Weights of a small GPT-style language model, trained from scratch on English Wikipedia.
Size: 16 layers, vocabulary 7283.
MLP neurons of a small language model. Each row is named by its layer, matrix (gate and up: input weights; down: output weights) and neuron, and shows model dimensions 96-223. Each number is 128 + 24 x the weight over its row's rms, rounded and kept within 0 to 255. A neuron's up and down rows have the sign that makes its largest values positive.
After each neuron's rows, "raises" lists the tokens whose logits its output raises most directly, leaving later layers aside.

L12.gate170 [107 154 103 103 151 101 129 154 126 187 145 114 119 155 123 101 108 157 137 153  99 143 135 145 154 107 126 111 131 135 150 164  97 127 124 168 122 114 140 153 123 146  99  95 126 128  94 161 132 143 130 113 155 114 124 111 133 127 132 121 153 125 193 114 185 165 159 130  81 151  83 116 127 147 122 130 135 102 142 143  97 131 164 163 116 121 160 105 127 148  92 107 136 175 109  91  81 143 122 113 171  76 151 117 126 116 123  95 131 116 163 134 127 162 126 145 170 149 139 109  97 119 176 148 107 115 142 116]
L12.up170 [138 130 113  92 142  98 154 175 128 124 147 137 101 129 108  90  87 146 146 163 123  96 152 122 114  89 122 150 126 115 102 145 155 149 166 126 113  92 118 116 131 143 122  92 100  96 109 135 125 126 135 131 111 156 136  96 146 129 106 129 115 122 140 116 157 152 147  90  96 153 114  93 122 146 135 153  92 131 144 126  91 121 137 139 144 153  96  95 162 111 139 152 154  90 156 114 125 138 114 124 123 118 172 130 125 129 152 155 101 138 135  86 150  70 137 147 113 112 139 142 131 112 137 120 114 144  88 157]
L12.down170 [129 149 186 135 137  85 155 163 131 106 115 130 166 107 131 163 146 100 145 130 133 104 133 120 154 148 116 119 111 132 147 156 133 145 111  82 134 132 157 109 140 162  95 109 150 106 115 135 118 132 121 126 149 139 159 133 102 140 103 146 153 106 117 134 107 148 113 160 122 146 169 136 144 131 152  82 105  97 162 174 101  94 156 101 139 152  99 111 159 107 167 107 117  98 182 123 128 140 141 155 101 128 118 147 155  99 158 163 162 137 128 132 143 110 154 121  95 122 100 102 109 115 160 115 152 135 132 147]
raises: "ions", "ion", "y", "ery", "ies"

L10.gate660 [138 164 161 119 105 115  93 110 106 131 133 139 121 163  99 120 135 137 113  99 112 150 127 130  98 150  76 107 108 128 138  85  95 157 108 129 106 148  98 149 113 150 182  63  97 125 120 147  98 118 120  94 134 109  99 167 126 112 136 162 138 144  95 135 131 100 124 101 135 142 138 137 101 157 147 123 147 156 130 106 131 125 168 131  88 127 121 108 103 149 151 113  98 150 118  48 127 128  93 129 140 153 131 124 135 121 116  97  92 107 149 130 169 145  89 147  84  88 126 152 111 164 144 124 137  97 109  97]
L10.up660 [130 137 137 145 158  80  51 122 126  82 144 127 135 140 138 147 130 152 104 188 132 145 113 119 136 157 115 127 126 105 168 144 134 133  93 110 140 119 107 146 124 104 122 120 124 140 104 117  73 123 150  98 126 102 150 118 147 160 116 170 123 132 103 101  91 125 146 117 122 137 146 168  98 111 110 121 111 122  98 142 141 140 104  86 145  88 123 114 132 173 171  84 145 194 132 147 123 110 126 116 146 125 153 107 172 111 109 113 131 161 223 164 134 107 114 158 109 109 129 150 132  93 120 107 118 132 131 122]
L10.down660 [127 166 117 106 161  68  95 125 133 124 194 145  80 117 118 107 119 118 139 151 165 133 134 129 158 130  96 137 155 117 117 132 116 127 108 115 124  94 120 108 158 128 104 118  95 161 161 120 125 150 176 133  92 158 107 123 128 132  86 111 134 129 133 139 137 145 132  88 132 144 130 131 110 151 145 150 119 145 152 124 179 112 112 117 120 161  93 115 132 102 113 118 157 138 154 160 153 136  95  75  88 130 123 120 157  99 128 119 147 125 108 165 142 126 120 144 127 174 128 120 158 163 153 124 100 102 143 193]
raises: "ies", "ied", "i", "ate", "y"

L11.gate619 [144 131 137 132 176 112 135 117 104 165 130 112 132 149 117 179 112 145 154 124 121 140  98 108 121 130 133 118 147 123 142 155 141 128 128 158  71 156 132 142 129 138 102 141 107 131 191 146 103 115 119 124 160 133 102 178 109 107 153 128 144 141 110 145 158 101 142 128 146 167 157 101 126 136 126 120 129 133 100 131 136 111 107 133 167 144 118 133 117 180 137 127 109 132 148 128 126 128 149 127 151 125  91 191 117 135 144 141 149 120 135 127  74 120 115 151 108 129 131 123 109 149 143 162  87  75  94 144]
L11.up619 [136 121 155 135 148 166 118 117 107 129 136 156  91 113 127 183  91 115 151  99  81 120 116 159 108 121 171 114 139 112 109 141  70 113 114 140 123 110 112 156 142 125 100  57 151 167 157 125  93 119 103 126 133 111 106 122 162 147 116 103 149 117 116 144 109  97 170 122 155 118 159 101 104 123 123 123 105 129 128 111 101 144 118 149 139 141 155 129 103 145 161 141 173  97 112 149 135 114 142 111 109 108  95 149 124 115 135 146 114  99  85 143 101 120 163 108 161 111 173  95 104 125 149 170 128 113 113 139]
L11.down619 [135 116 130 140 135 159  96 113 128 122 159 149 135 104 138 110 143 143 124 128 152 103 148 155  93 101 146 107 113 140 112  90 124 108 115  89 151 111  89 120 126 139 139 105 185 106 100 131 149 157 157 112  94 138 113  92 175 149 127 110 118 156 115 136 133 165 136  93 119 173 128 114 111 130 138 156 158  92 176  99  99 140 167 136 130 127 113  81 130 114 122 139 160 135 108 116 113 105 121 129 117 139 121  82 156 117 125 146  75 119 107 125 113 136  86 113 134 127 180 143 153 160 143 110 108 134 143 108]
raises: "L", "A", "Y", "S", "R"

L12.gate261 [130 121 113 103 133 141  75 108 139 109 124 128 106 129  85  97  84 159 118 135 132 155 104 169 124 107 116 137 113 101 162  73 159 147 117 120  87 155 168 133 102 119 129 133 138 115 114 161 143 134 101 149 158 148  89 136  65 151 125 141 181 113 127  87 153 146 161 161 135 135 114 124 100 154 143 117 146  94 115 105 125 116 116 132 207 141 150 100 138 180 135  99 116 132 137 117 132 106 111 164 152 123 122 125 134 120 169  93 107 105 117 161 120 116 123 207 138 127 177 146 103 126 159 125 119  99 120 128]
L12.up261 [167 119 121 166 143 111  64 137 135 107 132 142 127 150 148 157 151 152 105 116 155 154 105 145 116 148  97  81  93 156 105 117 148 129 115 105 122 135 149 106  97 101 153 124 124  86 143 122 174 133 102 107  79 107 148 111 157 173 141  83 125 107 138 159 124 114 201 130 139 163 144 119  70 133  96 102 202  92 121 156 148 130 181 120 119 136 116 127 136 135 119 135 157 153 150 129 108 126  99 144 103 106 101 102 143 104 148 117 111 120 130 172  99 125 109 147 142 132 142 133 137  97 166 140 130 151 146 104]
L12.down261 [159  52 155 119 126 128 110 139  87 130  94 118 133 119 115 104 108 112 145 181 116 115 163  77 106 110 133 156 116 119 113 151 104 116 133 159 140  94 127 102 161 108 131 111 155  86 111 144 141 123 173 141 130 147 168 122 174 140 124 109 154 123 139  96 110 127 126 148 142 142 115 150 118 163 123 121 131 150 155 147 100 143 160 126 142 106 123 118  82 116 133 121 137 165 103 115 138 152 156 135 120 132 107 142 151  84 124 170 102 155 149 130 138 126 190 154 151 120 160  91 136 153 122 141 119  97 120 126]
raises: "ce", "pe", "v", "ver", "ev"

L11.gate124 [111 143 115 133 100 161 119 118 143 132 118 116 102 140 101 156  73 124 126 136  68 121  99 116 133 194 142  95 153  96 142 106 164 112 144 120  91 170 135  94 127 145 109 118 130 157 169 131 123 136  91 158 153 168 118 166 152 134 130 160 127  94 170 130 120 146 112 121 162  98 120 127  97 133 130 135 104 133  91 124 102 100 156  92 140 121 117 109  89 113  99 150 111 121 114 147 137 118 128 126 130 138  98 144 103 117 159 110  61 105 118 156 124 150 107 152  82 132 142 194 104 121 140 114 133 116 140 148]
L11.up124 [123 140 149 126 126 164 167 150 141  79 143 110 147 130 118 109 110 130 158 150 139 128 128 153 123 140 145 134  66 105  85 127 152 142 105  91 146  92 128 128 128 169 132 141 119 142 143 147 141 150 124 129 147 108 114 120  81  92  74  86 159  78 139  99  85 132  98  87 128 154 128 124 155 124 127 126  96 130 154 103 120 166 156 120 133 117 129 119 141 182 128 135 135 127 161 137  92 133 110 130 159 154 121 131 108 156  94 119 110 101 175 172 117 141 123 124 150 109  96 136 137 148 135 168 121 203 118 112]
L11.down124 [ 97 168  97 110 129 136 111  96 139  97 107 139 108 156  99 137 152 132 126 106 155 137 118  91 132 139 111 137 133 116 145 112 106 115 133 144 100 100 141  89 113 111 124 169 142 130 120 124 172 136 147 104 127 126 132 107 125 120 143 161 126 148 145 144  99 135 169 114 170 125 110 113 130 141 172 143 118 107  98 125 135 122 155  87 108 172 115 113  79 117 156 113  74 177 153 115 108 109 164 131 117 131 141 175 177  78 112 134 148 105  76 181 111 116  99 176 152 133 152 154 170 174 140 135 128 172 139 122]
raises: "ated", "ate", "ary", "aries", "ately"

L12.gate618 [155 148 185 137 152 146 171 130 104  96 104 101 133 119 139 161 146 127 103 165 112 144 151 111 115  92 163 111 156 134 126 140 132 190 174 151 108 137 113 126 124 131 145 141  95 146 127 164 142  90  86 116 144 180 130 132 152 130 168 141 170 125 161 131 175 144 141 131 115 126  98 158 102 147 113 137 140 106 139  52 135 130 100 160 125 126 122 139 133 113  76 123 102 117 123 116  95 115 119 105 144 143 150 156 103 100 111 161 141 156 138 122 146 138  99 114 154 141 124 131 168 133 170 110 145 122 135 184]
L12.up618 [109 156 172 132 136 127 136 144 125 118 141  80 144  95 102 141 148 153 102 120 109 180 147 131 104 156 144 151 130 134 146 145  88 158  91 115 116 160 116 133  97 119 132 143 149 143  72 146 127 123 122 126 119 103 147 106 147 167 110 144 107 105 144 126 138 159 104 111 121 158 131 111 130 127 147 191 129  86 133 131 146 151  97 125 110 111 127  60 116 136 145  84 134 131 155 145 102 160 150  95 141 161 109 135 140 138  96 129 127 108 140 144 157 150 117 113 131 129  64 110 131  99 138 135 174 114 122 139]
L12.down618 [ 73 110 164 121 170  87 101 117 119 100 136 152 128 133 116 169 126 151 154 124 120 156 134 142 150  41 161 109 158 145  62 127 151 123 133 104 149 103 163 165  89 178  97 116 168 148 148 131 120 140 110 114 146 181 103 131 114 116 114 109 133 149 139 134 123  79 131 102 121 123 102 121 136 117 113 121 161 129 106 138 121 147  72 143 123  83 145 109 156  99 118 132 149 151 152  93 131 141  79 152 132 143 156 156  87 178 102 105 133 130 154 104 147 129 130 123 127 148 100 158 135 109 158 117 112 175 147 119]
raises: "ing", "ership", "ers", "ings", "ering"

L8.gate446 [ 83 135 123 153 125 112 129  94  99 165 104 109 167 166 121 108 109 147 126 146 142 156 128 161 157  85 157 150 126 131 165 162 165 117 163 131  45 125 131 174 126 107 144 134 119 104 160  83 123 124 149 112 149 131 121 142 161 161 141 123 142 183 119 137 140 131 172 107 127 152 102 126 116 169 154 109  86 140 104 110 160 108 166  99 145 165 144 110 119 117 136  86 119 152 162 183 115 127 169 111  98 135 121 143 141 139 146  98 152 176 156 160 142 141  94 124 128 197 136 146 120 129 141 124 123 118 112 142]
L8.up446 [110 125 123 119 132 108 121  98 112 153  84 156  83 120 141 141 121 124 205 113 120 121 103 150 133  93 119 170 140 132 117 157 136 142 136 141 107  71 100 178 139 133 149 155 103  87 136  89 104 123 121 144 119 182 144 118 143 114  95 112 133 160 171 123 118 156 138 115 101 149 114 149 140 127 113  97 108 131 125 124 144 157 132 117 180  91 133 100 139  91 127  97 121  94 146 119 108  81 148 126  97 124 167 156 171 106 114  95 151 110 159 155 100 152 117 119 153 157 158 141 178 107 156  82 133  98 145 134]
L8.down446 [141 174 116 124 162 169  90 158  98  79 142 122  66 126 131 116 128 159 130 117 115  90  91 117 127 154 110 133 135 122 127 153  84 114 123 117 138 165 101 167 133 123 130 137 150 141 118 136 110 135 109 153 157 140  99 156  77  72  91 106 157 129 138 169 111 142  84 121 133  94 121 113 139 101 128 111 146 123 123 119 130 128 117  92 126  65  99 104 178 126  85 139 132 111 138  65  86 125 120 154 109 128 129 146 146  82 124 154 126 106 109 155 121 124 159 124 148 141 125 149 147 106 137 139 144  95 124 120]
raises: "ages", "aged", "ations", "aging", "age"

L12.gate524 [120 146 108 142 145  90  83 106 131 125 124  79 107 155 123  86 118 113 104  75 152 158 157 111 154 153 106 100  87  93 141 112  98 113 129 176  95 150 170 140 135 132 134 169 144 145 120 151 126 121 180 128  95 132 113 118 156 109 112 125 148 176 125 129 189 107 141 151 128 119 155 104 124 158 160 135 137 126  86 128 152 106 126 158  96 130  98 130 101 167 115 114  95 175  94 105 137 143 132 125 154 134 145 130 114 110 111 128 137 128 153 116 164 166 105 111 111 149 141 148 121 168 104 120 103 134 140 143]
L12.up524 [117 147 107  81 111 132 135 132 165 133 147 104 100 128 115 120 147 117 136 123 153 140 141 121 130 139 112 143 110 122  88 171 150 152 136  95 109 125 137 105 158 143  84 121  81  97  94 126 122 103  89  91  94 133 107 121 150 152 109 120 164 101 150 134 145 131 141  97 111 172 158  87 144 157 162  92 158 127 110 107 132  99 107 118  66 135 168 111 137 120 119 146 104 145 138 115 101 114  95 140 102 110 107 171 121 137 118 147 148 160 168 113 119 126 128 138 103 104 140 162 105 138 117 132 129 145 126 164]
L12.down524 [145 104  91  76 132 148 147 112  93 139 167 162 169 103 128  98 144 143 148 138 124 108 152 147 115 129 124 199 147 123 166 110 151 131 110 139 136 140 161 147  90 135 164 134 124 107  73 143 125 115 153 128 140  96 141  83 202 130 142 151 198 104  96 147 171 125 146 114 116 163 124  91 156 105 114 107 133 117 129 161 133 143 124 117 133 105 104 125 131 133  99 146  91  94 109 129 144 146 139 116 140 124 123 123 126 112 127 142 133 114 146 126 113 109 165 156  98 137  84 155  87 173  97 115  65 117 114  95]
raises: "ves", "s", "ues", "es", " episodes"